config.toml
num_hidden_layers = 19
num_attention_heads = 8
num_key_value_heads = 8
intermediate_size = 1728
init_std_qkv = 0.0185
optimizer = "adam_variant"
warmup_steps = 415
decay_fraction = 1.0
decay_shape = "linear"
max_seq_len = 1024
doc_mask = true
dataset = "wikipedia_en"
MLP neurons of a small language model. Each row is named by its layer, matrix (gate and up: input weights; down: output weights) and neuron, and shows model dimensions 320-383. Each number is 50 + 15 x the weight over its row's rms, rounded and kept within 0 to 99. A neuron's up and down rows have the sign that makes its largest values positive.
After each neuron's rows, "raises" lists the tokens whose logits its output raises most directly, leaving later layers aside.

L7.gate752:62 45 75 62 37 61 33 26 56 69 63 79 44 65 59 38 50 55 46 59 46 62 45 30 36 39 59 51 49 38 28 58 46 58 30 41 44 54 67 38 80 33 32 42 62 73 36 62 06 57 81 56 74 33 55 61 52 65 46 39 37 47 56 73
L7.up752:48 43 64 65 58 44 29 43 41 78 65 55 35 56 46 21 42 38 49 35 44 44 38 40 51 48 58 54 55 43 48 47 57 77 21 37 72 60 62 34 75 38 40 52 64 84 57 42 22 58 67 41 64 60 50 56 64 44 58 30 36 47 72 53
L7.down752:51 50 35 41 81 42 28 64 59 31 39 35 56 26 30 75 57 63 41 64 61 37 44 68 60 60 45 34 61 54 58 50 62 50 79 44 99 38 29 66 21 81 72 56 51 13 64 46 84 42 47 57 52 70 44 47 36 24 59 49 44 50 57 37
raises: ",", ".", " and", " (", "-"

L7.gate1695:37 36 22 64 38 40 43 36 53 38 27 55 44 43 52 63 72 67 39 59 59 55 32 39 32 50 76 43 74 35 46 39 29 73 71 47 21 57 62 59 61 68 52 35 29 71 43 33 40 36 65 57 38 54 57 54 60 64 48 47 54 69 37 59
L7.up1695:14 43 59 52 44 80 44 24 18 43 41 51 55 46 27 77 68 47 60 49 47 37 63 61 57 41 78 48 36 34 29 63 50 60 48 25 45 51 49 43 54 74 34 36 57 60 73 27 68 37 73 69 47 66 72 55 21 40 56 68 66 58 53 68
L7.down1695:51 62 57 41 50 67 51 33 43 56 46 27 62 48 03 51 23 63 44 43 45 47 67 32 55 83 46 67 36 70 55 68 66 34 58 44 66 54 69 69 38 33 43 68 48 43 52 42 68 50 43 49 37 50 62 48 66 32 78 74 49 37 48 43
raises: ",", "-", " and", "y", " |"

L7.gate204:75 52 57 66 38 48 44 95 75 42 79 43 61 54 55 29 40 46 54 83 90 27 39 36 65 86 67 68 50 41 43 48 57 57 29 20 46 60 44 50 18 45 51 51 96 29 59 59 82 50 48 36 40 55 57 62 47 44 35 31 57 21 53 31
L7.up204:52 38 24 64 31 39 25 54 67 58 60 32 51 67 59 36 28 28 40 42 72 32 32 49 57 65 31 32 34 57 35 51 51 73 41 22 73 71 40 55 30 46 41 54 78 29 70 67 56 50 40 50 52 80 57 49 37 47 40 56 40 38 52 41
L7.down204:30 63 58 20 65 49 56 00 38 60 28 42 62 59 34 83 77 39 45 34 00 48 29 41 32 33 52 52 50 54 68 48 50 58 62 88 46 29 55 60 57 54 35 45 11 69 29 36 41 57 47 43 51 39 43 43 60 32 59 64 51 76 87 68
raises: "\n", "|", " Their", "\".", "\""

L7.gate164:41 56 47 62 37 43 27 86 69 41 70 65 35 45 69 23 32 81 42 64 92 42 48 75 38 64 52 41 44 51 56 63 33 72 50 54 64 73 55 63 49 50 57 57 77 57 62 50 81 38 56 30 53 57 49 60 46 63 48 59 51 46 78 58
L7.up164:63 61 45 59 32 37 36 70 56 44 56 58 44 41 78 26 28 53 39 50 91 46 58 50 50 55 48 40 50 55 73 59 43 56 50 42 61 69 48 31 20 48 59 71 73 61 70 76 75 63 37 43 53 58 36 72 24 41 58 28 35 38 44 44
L7.down164:45 47 72 33 47 72 58 35 39 45 61 55 56 54 48 74 58 67 41 31 03 59 64 39 40 52 71 52 71 41 44 38 84 68 56 58 34 05 64 35 69 49 32 59 22 53 56 44 54 57 56 53 64 48 54 41 52 52 53 52 74 75 86 61
raises: "|", "\n", "-", "ept", "Y"

L7.gate1335:83 64 51 71 56 61 34 64 44 21 43 44 28 44 56 48 70 62 71 75 90 79 44 62 71 49 70 22 67 51 43 35 64 47 29 52 24 56 65 30 61 41 31 43 71 53 55 36 48 61 62 78 33 39 60 66 54 56 39 41 48 44 49 58
L7.up1335:59 14 47 55 59 64 29 62 41 57 56 57 52 56 27 47 49 66 46 47 78 61 47 62 57 67 61 38 69 49 61 22 59 54 46 51 47 34 30 19 60 38 35 59 78 29 58 46 45 49 60 82 70 70 57 65 25 75 51 49 55 39 44 38
L7.down1335:31 44 57 57 38 47 60 13 48 58 52 49 33 61 45 32 48 55 49 41 00 69 56 54 23 56 48 44 46 39 38 59 68 61 57 52 65 43 60 56 44 72 40 31 17 42 41 34 59 40 63 45 64 36 64 50 68 57 42 34 48 58 60 56
raises: "|", "-", "\n", "===", "=="

L7.gate721:64 50 49 58 41 49 44 54 54 46 57 54 75 62 56 36 41 54 44 55 76 55 48 43 65 64 68 62 44 48 49 29 64 54 32 28 72 84 61 49 68 68 54 23 71 69 44 79 45 43 49 35 53 63 50 46 35 35 37 29 15 45 61 37
L7.up721:71 53 41 63 45 17 53 46 52 47 59 68 50 50 49 47 53 27 52 82 64 50 57 50 80 43 57 65 39 37 39 26 51 69 43 44 77 56 35 65 42 49 47 38 70 50 60 81 36 23 53 45 59 53 55 48 46 59 72 55 69 69 53 50
L7.down721:48 48 54 59 51 49 39 74 56 37 70 29 56 57 58 70 33 52 34 17 21 63 44 52 72 59 39 74 51 69 40 49 52 57 48 89 61 46 60 39 51 62 52 50 60 72 27 27 28 57 47 69 66 64 53 52 43 57 43 43 63 42 77 52
raises: "-", ",", "\n", ".", "er"

L7.gate1284:57 52 54 80 42 34 44 39 49 60 45 76 44 71 65 47 22 36 43 51 52 67 43 26 54 48 28 57 49 43 38 36 50 47 46 28 61 86 47 31 75 37 32 57 55 40 52 65 32 49 66 57 57 44 61 48 48 40 55 33 38 41 37 67
L7.up1284:42 50 30 76 39 17 32 24 38 73 39 38 48 66 52 34 29 28 46 45 62 44 57 40 51 47 38 39 47 46 37 35 74 49 25 48 75 53 77 40 65 35 53 44 62 26 55 70 36 64 44 54 39 44 54 36 51 34 29 41 54 30 75 63
L7.down1284:60 51 58 36 75 59 43 52 28 43 41 32 66 28 31 48 49 82 52 43 27 30 51 63 27 58 57 49 79 65 50 56 39 52 67 72 97 35 31 85 67 63 67 57 40 53 47 65 59 49 46 45 45 45 41 67 44 67 59 41 56 39 67 41
raises: ",", "2", "-", ".", "1"

L11.gate948:45 39 40 45 53 63 56 32 45 59 42 47 81 59 52 57 37 45 53 54 52 44 57 54 86 66 62 47 43 08 41 38 50 69 68 70 77 46 52 69 51 62 45 70 56 32 37 57 49 51 62 37 70 59 38 34 45 61 41 35 42 64 23 42
L11.up948:25 72 33 42 61 43 49 55 66 35 64 34 69 52 72 68 35 60 48 39 46 40 24 26 31 70 78 29 71 19 67 42 56 44 58 70 53 30 41 37 40 37 50 41 32 42 61 43 44 52 65 54 64 71 25 70 56 45 45 50 44 42 64 42
L11.down948:43 73 58 67 42 41 70 38 39 44 75 49 54 56 37 66 46 28 43 61 57 55 43 65 68 75 41 49 53 71 37 32 44 28 75 56 39 40 49 45 30 41 53 51 83 36 58 51 57 33 35 31 83 27 48 42 59 37 44 32 56 22 60 35
raises: ".", ",", " in", ";", " on"

L16.gate451:73 42 69 24 64 67 46 52 52 57 40 66 20 78 43 77 52 57 35 58 41 47 72 52 52 48 43 49 50 51 72 58 60 23 34 56 47 75 49 47 72 47 45 45 44 38 37 51 44 55 50 41 44 41 48 50 54 55 61 57 39 81 41 54
L16.up451:42 50 29 39 43 44 43 35 50 48 34 54 36 63 56 40 17 32 50 42 15 54 36 42 48 48 55 61 62 49 46 62 33 66 39 40 62 24 62 74 72 42 41 56 34 36 35 72 42 35 55 38 51 22 16 48 55 42 68 39 35 69 59 55
L16.down451:47 48 29 87 58 41 74 58 40 47 48 54 80 45 63 70 35 67 59 46 52 50 39 46 25 50 47 55 47 64 61 62 46 36 50 97 31 44 54 49 37 69 47 61 16 36 36 74 51 67 66 53 38 22 41 25 56 63 54 26 31 41 65 66
raises: " |", "1", "2", ";", "."

L16.gate1529:61 35 45 44 62 65 62 51 54 52 49 69 43 52 42 49 80 35 30 64 62 50 47 50 21 29 47 40 32 63 50 51 39 63 27 34 40 48 67 54 59 70 50 45 30 64 61 34 31 46 89 59 47 81 59 59 38 56 79 28 50 72 45 80
L16.up1529:47 49 21 70 63 41 21 81 63 47 51 54 28 45 86 29 45 23 31 55 46 57 37 42 80 62 49 61 73 72 28 43 68 35 37 32 37 49 41 26 71 58 38 52 63 77 46 51 22 47 45 51 69 61 71 74 38 44 67 44 67 54 39 55
L16.down1529:63 49 38 44 37 62 47 58 41 73 45 57 63 47 31 65 46 52 50 67 70 76 48 40 15 27 55 33 55 50 45 51 19 39 37 43 43 38 62 80 58 52 43 57 20 64 26 31 54 43 43 63 42 65 78 71 71 61 55 34 27 56 79 60
raises: " ", " mid", " until", " into", "-"

L7.gate610:51 70 40 45 48 68 32 44 62 50 80 53 49 58 71 50 53 52 47 42 88 46 60 48 36 53 43 45 55 50 40 93 56 57 36 63 56 45 35 45 63 53 68 51 60 58 55 66 58 45 62 21 42 59 71 51 28 99 47 45 47 45 36 42
L7.up610:66 77 59 15 73 62 32 77 67 30 69 48 38 51 78 58 21 60 35 36 80 33 52 51 60 64 28 49 36 63 47 80 76 64 41 35 41 23 32 51 30 76 65 66 81 88 55 69 60 58 43 34 56 52 68 68 41 71 57 51 54 49 31 48
L7.down610:30 30 40 43 63 36 75 21 23 64 29 61 54 36 19 57 59 72 37 49 00 53 44 68 33 50 53 50 65 52 73 28 47 56 60 52 70 47 57 53 48 45 45 50 18 30 39 33 50 41 64 57 62 45 52 42 62 30 45 65 62 67 99 60
raises: "\n", "-", ",", " of", "."

L16.gate405:24 25 18 69 29 42 19 55 46 25 67 81 46 37 52 62 54 69 44 69 53 54 26 66 56 47 55 63 28 45 55 30 63 39 75 80 78 88 28 47 69 49 73 55 30 43 51 51 43 56 61 26 47 56 79 55 19 39 31 53 40 63 35 45
L16.up405:45 59 40 89 59 59 51 31 70 46 42 58 85 39 32 95 62 55 58 65 51 34 51 50 22 39 70 51 40 52 67 26 42 45 58 71 76 68 09 30 75 45 55 20 58 45 65 56 45 53 40 62 35 47 56 34 46 42 60 78 49 43 42 50
L16.down405:94 72 72 45 54 42 95 41 51 43 70 41 24 68 48 40 33 57 65 52 43 61 31 39 51 35 41 60 52 80 37 23 71 63 63 14 11 67 57 64 47 47 34 39 54 56 29 46 48 32 30 59 50 45 50 46 50 56 38 57 61 37 72 62
raises: " the", " their", " a", " its", " an"

L11.gate689:49 53 48 63 27 68 29 51 53 59 56 62 37 71 67 36 29 54 54 53 86 39 46 27 47 41 63 58 45 29 45 43 39 50 53 40 51 70 43 43 75 23 64 49 55 54 39 69 37 49 69 46 60 40 49 33 53 43 47 37 55 40 36 52
L11.up689:62 29 63 59 46 35 39 51 59 51 72 43 54 37 39 46 47 82 62 38 60 53 35 41 55 24 75 48 52 55 58 32 51 63 64 32 79 60 40 65 64 43 55 53 43 46 70 50 47 39 64 57 22 23 62 53 42 29 27 35 50 12 24 59
L11.down689:43 56 64 64 52 37 45 49 68 41 62 34 66 33 56 71 66 38 37 58 31 22 52 53 25 53 38 45 44 66 50 70 68 53 47 71 95 51 51 46 34 63 65 55 30 30 69 18 76 53 39 54 48 43 53 40 37 56 61 60 61 31 44 62
raises: ".", "2", "5", ",", "4"

L7.gate774:63 77 62 55 39 56 40 52 40 46 62 51 29 65 56 39 25 61 68 59 97 66 57 48 53 34 81 42 48 48 64 54 55 58 26 33 70 71 53 51 28 51 54 43 90 63 78 45 66 42 69 42 35 43 40 50 40 34 28 28 54 34 45 46
L7.up774:72 61 40 57 44 51 55 62 73 69 66 45 50 65 73 16 27 47 61 68 86 56 61 46 53 64 54 50 33 37 51 52 46 41 34 26 68 57 33 35 21 56 50 45 75 51 75 41 59 24 61 41 45 53 32 47 31 47 48 16 38 39 51 34
L7.down774:36 37 69 48 61 31 55 38 42 71 27 29 49 40 28 74 75 57 52 32 00 31 52 74 47 41 40 47 66 55 56 53 49 47 75 63 54 29 67 49 54 47 29 58 26 39 35 21 48 69 51 41 50 51 53 41 70 56 53 70 37 67 67 54
raises: "|", "\n", "-", " Total", "',"

L16.gate1607:36 50 50 41 34 33 53 68 41 44 37 77 47 51 62 59 39 46 25 71 46 40 10 58 50 49 34 33 48 54 32 55 00 41 50 41 17 37 55 60 39 55 60 43 55 32 39 63 62 69 52 39 51 41 38 60 31 32 55 71 47 68 34 69
L16.up1607:39 48 31 44 32 52 56 53 69 38 30 58 49 38 49 62 64 68 80 62 81 71 47 66 48 36 41 26 32 48 41 35 32 35 75 57 35 62 56 67 40 27 48 53 55 29 40 49 58 60 19 52 46 42 37 45 42 33 39 57 56 59 38 67
L16.down1607:77 55 49 59 66 35 39 63 36 50 67 40 44 53 06 38 54 33 39 55 47 61 73 43 58 66 51 71 59 53 62 66 61 55 54 53 47 74 45 47 49 49 79 44 67 53 84 41 55 40 40 69 34 34 48 39 64 80 51 52 54 42 44 44
raises: " a", " an", " the", " its", " another"

L16.gate974:70 28 41 35 60 60 21 59 52 64 28 58 54 47 58 35 71 59 47 59 28 52 43 72 44 30 75 43 58 61 44 76 56 54 26 55 24 48 75 53 76 68 29 80 58 57 53 32 30 61 65 77 16 59 64 57 28 78 41 48 41 67 39 69
L16.up974:34 27 26 44 61 38 27 44 53 62 51 71 58 51 35 60 59 60 60 51 41 32 21 76 24 35 60 47 57 54 32 68 49 64 59 57 55 54 47 33 81 57 72 50 42 38 45 53 35 45 44 35 45 55 40 66 48 66 46 47 60 60 46 64
L16.down974:45 52 36 54 55 61 58 28 62 64 41 65 46 57 45 64 42 20 07 35 32 27 30 32 41 69 52 51 43 84 58 57 30 38 59 64 31 56 49 58 38 16 55 48 21 61 48 26 39 31 74 66 82 29 49 30 49 44 51 43 46 49 56 52
raises: ",", ".", "\n", ";", " was"

L11.gate99:36 32 53 64 60 64 50 54 75 30 41 54 36 54 56 43 84 39 56 90 59 49 37 19 33 60 47 50 48 50 52 47 32 44 47 15 32 40 66 58 48 45 25 54 34 65 50 60 50 61 42 21 45 17 23 56 32 39 55 51 43 39 41 69
L11.up99:52 69 33 75 08 47 44 39 65 23 53 14 40 52 76 66 59 70 56 62 52 49 52 42 43 39 34 64 53 73 89 61 39 50 55 54 39 30 59 49 45 65 58 43 61 45 28 75 50 33 55 48 54 48 34 27 49 46 47 29 53 75 29 74
L11.down99:56 51 43 61 42 39 59 41 31 48 66 40 76 71 48 47 42 66 58 43 44 47 43 74 51 28 56 14 74 46 84 68 68 26 52 62 46 44 73 60 62 43 61 42 42 33 60 76 69 38 48 53 53 44 52 39 44 23 56 50 60 68 64 41
raises: " ", ".", " (", ",", "\n"

L7.gate505:42 59 47 60 33 62 65 66 69 31 33 48 70 47 56 35 65 57 74 47 33 60 61 59 35 39 37 48 41 58 33 42 65 28 51 48 45 53 49 60 49 37 26 25 52 69 35 46 51 52 17 76 46 32 30 82 79 29 39 61 35 56 50 69
L7.up505:36 37 49 38 31 79 38 39 41 48 58 26 24 55 57 48 58 39 53 15 50 48 51 59 61 41 58 51 47 53 59 68 43 47 41 40 29 41 48 47 54 58 53 38 65 18 34 45 35 43 49 70 46 64 32 33 33 45 42 81 37 56 47 21
L7.down505:76 71 48 51 64 74 30 52 27 62 61 33 35 49 56 80 50 72 58 46 34 50 53 67 44 63 63 47 46 86 35 58 33 53 37 55 23 43 49 54 23 51 27 60 68 22 72 57 33 28 73 47 51 64 38 47 41 33 46 61 38 47 41 42
raises: "less", "ants", "ations", "ends", "ative"

L7.gate134:35 57 35 29 63 44 64 56 54 27 27 25 61 83 38 34 57 49 55 52 55 59 56 52 58 61 25 80 71 55 52 64 46 62 44 52 67 34 44 50 36 40 40 78 74 18 66 79 54 77 29 46 74 49 61 48 43 27 68 52 53 63 45 51
L7.up134:34 74 57 56 49 52 52 39 50 92 39 58 37 58 44 60 41 58 19 38 44 32 63 57 55 47 44 41 37 57 09 50 62 44 57 42 45 15 33 50 50 29 37 54 68 47 51 61 60 50 52 41 52 45 26 55 36 74 38 45 62 70 27 49
L7.down134:24 45 57 41 57 30 32 31 46 80 65 64 43 77 45 55 43 75 66 29 76 49 66 50 73 40 25 70 49 61 85 53 38 42 54 41 48 59 39 38 71 58 67 41 35 51 63 40 39 49 38 47 42 68 57 60 25 49 49 38 30 52 38 53
raises: "met", "par", "pir", "per", "mi"

L16.gate1651:57 54 74 64 59 45 28 31 32 33 67 47 57 46 58 53 80 55 38 84 42 55 50 49 63 63 28 41 56 51 14 53 23 34 56 47 27 73 67 49 43 42 44 44 58 57 45 54 71 42 47 38 64 60 61 53 46 45 50 61 73 55 35 36
L16.up1651:49 48 52 61 51 37 55 34 65 37 57 52 64 33 57 59 77 33 60 52 36 73 69 36 30 59 41 19 42 59 15 31 25 33 52 43 22 56 99 70 46 61 51 23 59 65 38 51 77 53 30 63 79 39 55 74 61 26 45 65 74 57 48 57
L16.down1651:65 59 63 70 49 52 45 65 32 52 60 56 42 46 25 49 74 24 53 69 28 35 36 59 51 79 32 68 20 56 36 38 42 54 28 60 48 68 33 50 53 76 67 43 80 49 65 27 46 31 45 56 35 47 65 30 59 84 35 52 67 43 59 42
raises: " a", " an", " greater", " its", " the"

L7.gate1308:39 54 23 63 46 53 53 41 58 71 60 45 20 72 66 41 30 27 47 53 63 53 37 26 47 42 44 36 57 50 42 70 52 54 45 55 45 57 48 42 68 35 39 60 51 50 86 44 14 63 58 78 84 24 32 55 58 40 61 27 39 47 50 62
L7.up1308:57 47 67 68 41 45 40 62 55 75 58 54 46 65 70 60 25 38 46 38 46 56 41 36 72 36 38 80 61 54 42 64 62 65 51 44 36 73 69 17 74 41 46 44 37 44 66 42 23 38 64 60 53 18 36 54 78 32 36 24 23 30 53 51
L7.down1308:56 35 77 41 67 52 37 35 53 40 56 34 47 35 41 47 54 83 48 53 47 62 36 66 38 65 46 49 46 60 75 51 47 40 54 47 86 39 27 61 31 78 68 49 54 36 55 37 76 46 49 43 58 51 54 48 48 69 54 51 76 61 61 45
raises: ".", ",", "4", "7", "0"

L16.gate399:57 26 50 65 62 39 42 36 37 51 43 67 37 65 44 59 64 54 34 49 37 42 42 65 38 68 52 65 62 45 11 78 49 12 74 42 37 62 52 56 84 69 47 57 62 48 66 30 35 48 58 69 35 40 85 67 44 63 65 57 37 52 51 90
L16.up399:70 44 45 42 61 31 70 52 35 60 45 83 63 74 44 60 47 33 66 26 44 44 39 67 12 73 63 55 54 65 09 62 34 58 47 74 50 38 41 56 40 62 62 52 33 41 80 33 61 58 11 57 34 46 68 70 51 60 86 42 58 80 43 73
L16.down399:74 50 42 39 50 58 47 53 64 76 46 41 58 40 71 57 44 37 54 35 52 51 39 67 49 56 19 42 67 65 58 59 29 43 63 99 41 38 60 57 55 11 52 57 46 30 43 50 50 49 52 26 48 57 52 62 50 62 55 41 31 49 48 69
raises: "\n", "-", "1", "2", "at"

L7.gate78:43 58 55 28 49 67 38 38 42 53 64 46 66 50 50 62 53 68 61 34 37 43 37 74 49 44 43 35 44 48 53 84 34 71 48 57 56 44 35 57 82 63 51 42 27 52 34 70 37 41 61 49 57 59 56 49 32 99 59 50 78 48 32 53
L7.up78:28 57 77 40 46 64 34 33 36 69 43 56 51 48 51 45 35 63 28 44 51 41 59 42 35 49 48 72 45 64 42 88 48 77 43 57 77 53 31 54 54 75 47 50 19 70 34 75 22 32 60 33 34 55 45 30 62 99 69 47 49 60 42 44
L7.down78:50 45 40 55 69 31 31 63 59 43 33 51 58 36 31 56 45 53 44 60 56 55 32 61 53 56 48 54 41 45 56 21 72 35 58 59 70 36 46 30 33 55 41 59 69 39 59 33 49 43 43 55 69 41 31 58 52 11 48 53 36 56 39 52
raises: " of", ",", ";", " (", "."

L11.gate45:57 55 40 63 72 71 63 17 63 38 86 70 78 38 79 60 42 41 50 69 35 33 09 63 34 62 67 64 17 23 22 28 39 61 47 60 57 59 48 26 80 66 57 17 35 16 53 73 61 53 56 60 54 62 39 42 58 46 44 33 55 48 52 58
L11.up45:61 53 64 00 54 45 63 59 52 74 59 56 52 20 70 27 56 88 33 58 49 39 52 61 45 55 82 68 40 70 62 58 69 36 34 52 41 54 62 35 49 44 46 28 23 39 48 70 51 54 38 51 58 37 40 56 63 39 52 48 43 32 54 37
L11.down45:40 17 40 57 66 39 62 59 75 51 50 49 66 51 32 39 69 84 56 52 56 35 66 41 25 58 79 31 60 70 44 27 48 42 42 34 28 51 64 69 13 45 64 40 36 42 48 46 50 44 51 59 54 59 30 37 49 52 58 31 40 59 42 41
raises: " and", ".", ",", " &", " Series"

L16.gate398:38 70 50 45 22 24 51 33 36 38 27 52 47 60 55 42 41 71 47 59 45 70 34 56 41 36 20 54 12 24 44 55 35 25 35 32 55 66 46 35 59 51 48 52 61 66 40 38 45 66 64 30 48 61 52 44 50 49 47 61 41 46 44 82
L16.up398:26 61 53 56 32 43 76 65 67 46 60 56 53 53 41 66 55 47 53 41 57 46 39 94 66 32 35 59 45 43 63 61 47 45 50 59 39 70 70 61 23 43 58 43 40 79 28 49 46 50 38 41 28 68 42 46 51 45 33 42 34 76 29 61
L16.down398:51 53 18 55 73 48 61 33 39 69 37 63 58 62 64 49 33 36 78 42 29 44 49 97 29 34 42 62 52 67 45 40 51 49 45 67 42 61 62 62 67 68 64 51 38 49 60 48 53 44 46 63 61 53 63 61 67 28 69 45 48 45 47 36
raises: "-", "ist", ",", ".", " itself"

L16.gate673:44 37 62 54 43 58 65 75 42 57 48 15 55 33 26 48 60 62 63 40 29 37 65 56 28 34 60 63 66 45 46 61 45 55 59 46 52 54 40 52 99 62 32 73 41 54 45 36 24 74 74 53 62 71 45 39 43 55 32 43 62 53 57 47
L16.up673:48 36 48 55 39 52 64 67 54 52 48 53 53 25 70 29 55 40 53 42 19 26 70 64 13 33 91 54 57 51 45 69 67 94 58 62 70 49 58 54 62 45 69 64 44 33 42 59 42 36 59 58 50 50 33 27 57 57 52 13 70 62 68 43
L16.down673:61 44 56 61 47 34 60 36 56 50 39 38 64 49 63 44 46 61 53 57 57 57 69 78 49 43 38 37 66 75 82 41 59 43 44 58 67 49 47 80 26 33 50 20 39 52 45 54 66 55 50 24 31 33 49 23 70 32 53 36 41 83 65 68
raises: " |", "\n", ";", "|", " ("

L16.gate1581:53 58 39 41 88 31 53 35 33 32 51 51 17 41 87 58 24 42 36 25 53 39 47 26 36 45 41 57 61 71 53 46 56 42 30 43 55 48 29 40 68 39 60 31 49 63 53 20 37 65 51 39 52 43 32 64 56 78 78 55 71 51 58 42
L16.up1581:43 34 35 49 62 74 36 29 53 50 57 72 40 38 52 41 67 52 42 49 54 39 33 64 59 50 65 30 35 25 38 50 43 34 38 36 70 50 63 47 82 31 56 56 67 41 58 46 72 45 83 38 70 31 35 54 63 20 60 65 48 55 78 57
L16.down1581:43 50 43 59 04 54 42 55 49 50 44 46 62 57 45 50 27 70 46 46 69 62 58 63 58 54 49 39 43 34 42 44 73 66 53 71 51 48 59 51 64 51 61 55 19 39 53 72 35 47 40 61 54 67 65 42 53 53 18 46 42 74 19 42
raises: "0", "3", "2", ".", "6"

L16.gate945:27 58 56 51 47 33 51 34 57 06 14 47 72 66 71 69 58 36 11 52 58 32 15 39 34 25 67 35 50 76 26 65 44 41 57 53 51 62 77 40 64 53 37 35 48 57 56 35 54 60 69 57 52 43 63 55 28 23 35 48 19 63 39 49
L16.up945:55 53 18 37 52 75 14 65 45 29 25 46 63 51 35 75 60 40 32 28 70 52 37 67 57 47 57 35 13 45 57 40 18 32 47 60 60 22 59 73 42 58 27 16 36 58 53 34 60 71 51 50 49 26 34 66 47 32 57 53 69 75 45 84
L16.down945:53 42 85 43 39 55 73 52 23 52 61 30 55 51 23 31 80 42 42 50 57 49 70 39 56 25 31 56 72 59 46 61 53 72 34 53 13 61 57 50 31 54 68 39 30 45 74 55 64 60 43 46 44 61 54 20 77 72 55 67 77 51 55 35
raises: " the", " their", " a", " another", " his"

L7.gate543:68 54 44 82 56 51 37 34 61 60 39 46 47 73 56 36 43 35 61 54 75 56 43 34 55 48 56 56 49 48 37 55 45 57 40 32 38 56 50 30 74 39 33 72 51 54 73 39 25 61 75 58 64 52 61 73 32 22 51 53 36 27 39 65
L7.up543:38 60 00 66 40 30 49 53 66 69 53 25 46 54 59 23 40 37 62 59 40 45 45 50 51 32 60 43 44 57 54 65 49 55 42 12 57 62 61 48 59 41 54 74 61 54 59 44 12 48 62 50 57 54 48 54 48 40 36 43 46 57 41 41
L7.down543:40 43 69 32 55 34 42 41 43 36 39 66 30 36 47 52 82 72 57 65 26 31 57 40 48 46 63 36 56 58 67 60 69 71 71 56 75 29 67 69 20 87 55 37 53 38 47 49 83 37 64 44 47 50 60 59 67 59 62 42 52 61 65 40
raises: "-", "1", "0", "9", "2"

L7.gate191:62 61 51 38 55 58 46 46 69 34 64 44 40 58 61 69 32 38 30 30 95 23 44 34 53 59 59 63 52 62 33 57 64 48 27 45 27 60 41 64 25 54 58 51 82 70 46 54 62 48 31 39 54 68 51 66 36 46 30 38 44 47 22 56
L7.up191:79 64 52 52 68 43 44 69 78 35 66 47 55 53 62 46 15 38 54 44 74 29 47 39 39 77 55 59 38 81 40 58 72 27 33 37 33 62 39 54 45 34 68 28 79 58 57 54 40 30 47 48 71 69 45 48 37 64 60 39 26 49 22 48
L7.down191:57 49 75 28 48 40 62 20 60 59 40 50 56 52 25 54 79 53 64 49 10 50 52 80 40 30 32 31 60 62 51 50 34 67 50 58 49 24 59 57 68 48 49 55 23 38 46 57 46 60 33 57 73 39 68 46 75 65 24 63 59 63 98 43
raises: "\n", " and", "-", " ", " In"

L7.gate548:85 57 43 35 42 58 54 72 30 30 37 72 33 59 80 47 45 54 42 49 81 65 47 23 60 53 50 43 38 72 46 50 40 65 49 39 47 48 59 15 43 40 35 75 53 43 54 48 51 72 57 57 41 44 44 71 44 38 47 67 46 39 44 65
L7.up548:57 49 24 60 39 62 58 64 27 43 32 27 40 54 57 46 47 33 60 42 78 62 56 45 72 51 50 55 58 58 51 53 52 65 43 46 77 33 41 11 36 35 49 63 49 24 68 20 60 61 38 57 42 17 57 76 71 39 42 70 88 30 53 26
L7.down548:41 49 63 48 62 23 44 46 56 64 42 41 43 64 22 43 64 80 64 38 33 32 47 54 50 62 37 39 53 61 73 78 53 61 49 80 90 32 63 50 67 72 28 48 32 33 38 28 62 34 49 43 50 49 40 28 58 57 32 58 74 64 54 34
raises: "-", "1", "5", "6", "|"

L7.gate1411:40 43 34 72 41 45 60 47 34 37 47 66 35 51 69 58 49 63 54 44 92 81 51 33 67 57 58 47 66 50 45 65 39 47 51 23 45 59 40 16 58 48 23 61 54 46 77 43 43 41 42 62 60 55 58 59 55 71 56 54 51 42 41 53
L7.up1411:45 41 38 60 53 50 33 68 32 34 39 48 41 48 51 47 12 57 57 50 73 47 65 56 56 46 88 38 84 60 47 72 48 79 66 38 75 68 62 48 62 46 38 34 52 38 69 52 54 48 51 69 57 83 78 61 40 49 45 64 79 53 72 61
L7.down1411:51 37 68 47 67 47 39 33 44 61 40 32 40 48 42 57 39 55 63 44 37 43 69 49 52 46 70 59 52 56 60 62 56 47 27 72 92 38 62 73 54 75 51 51 35 50 22 41 41 48 71 40 71 40 51 65 44 46 46 50 64 65 73 44
raises: "-", ",", " and", "1", " |"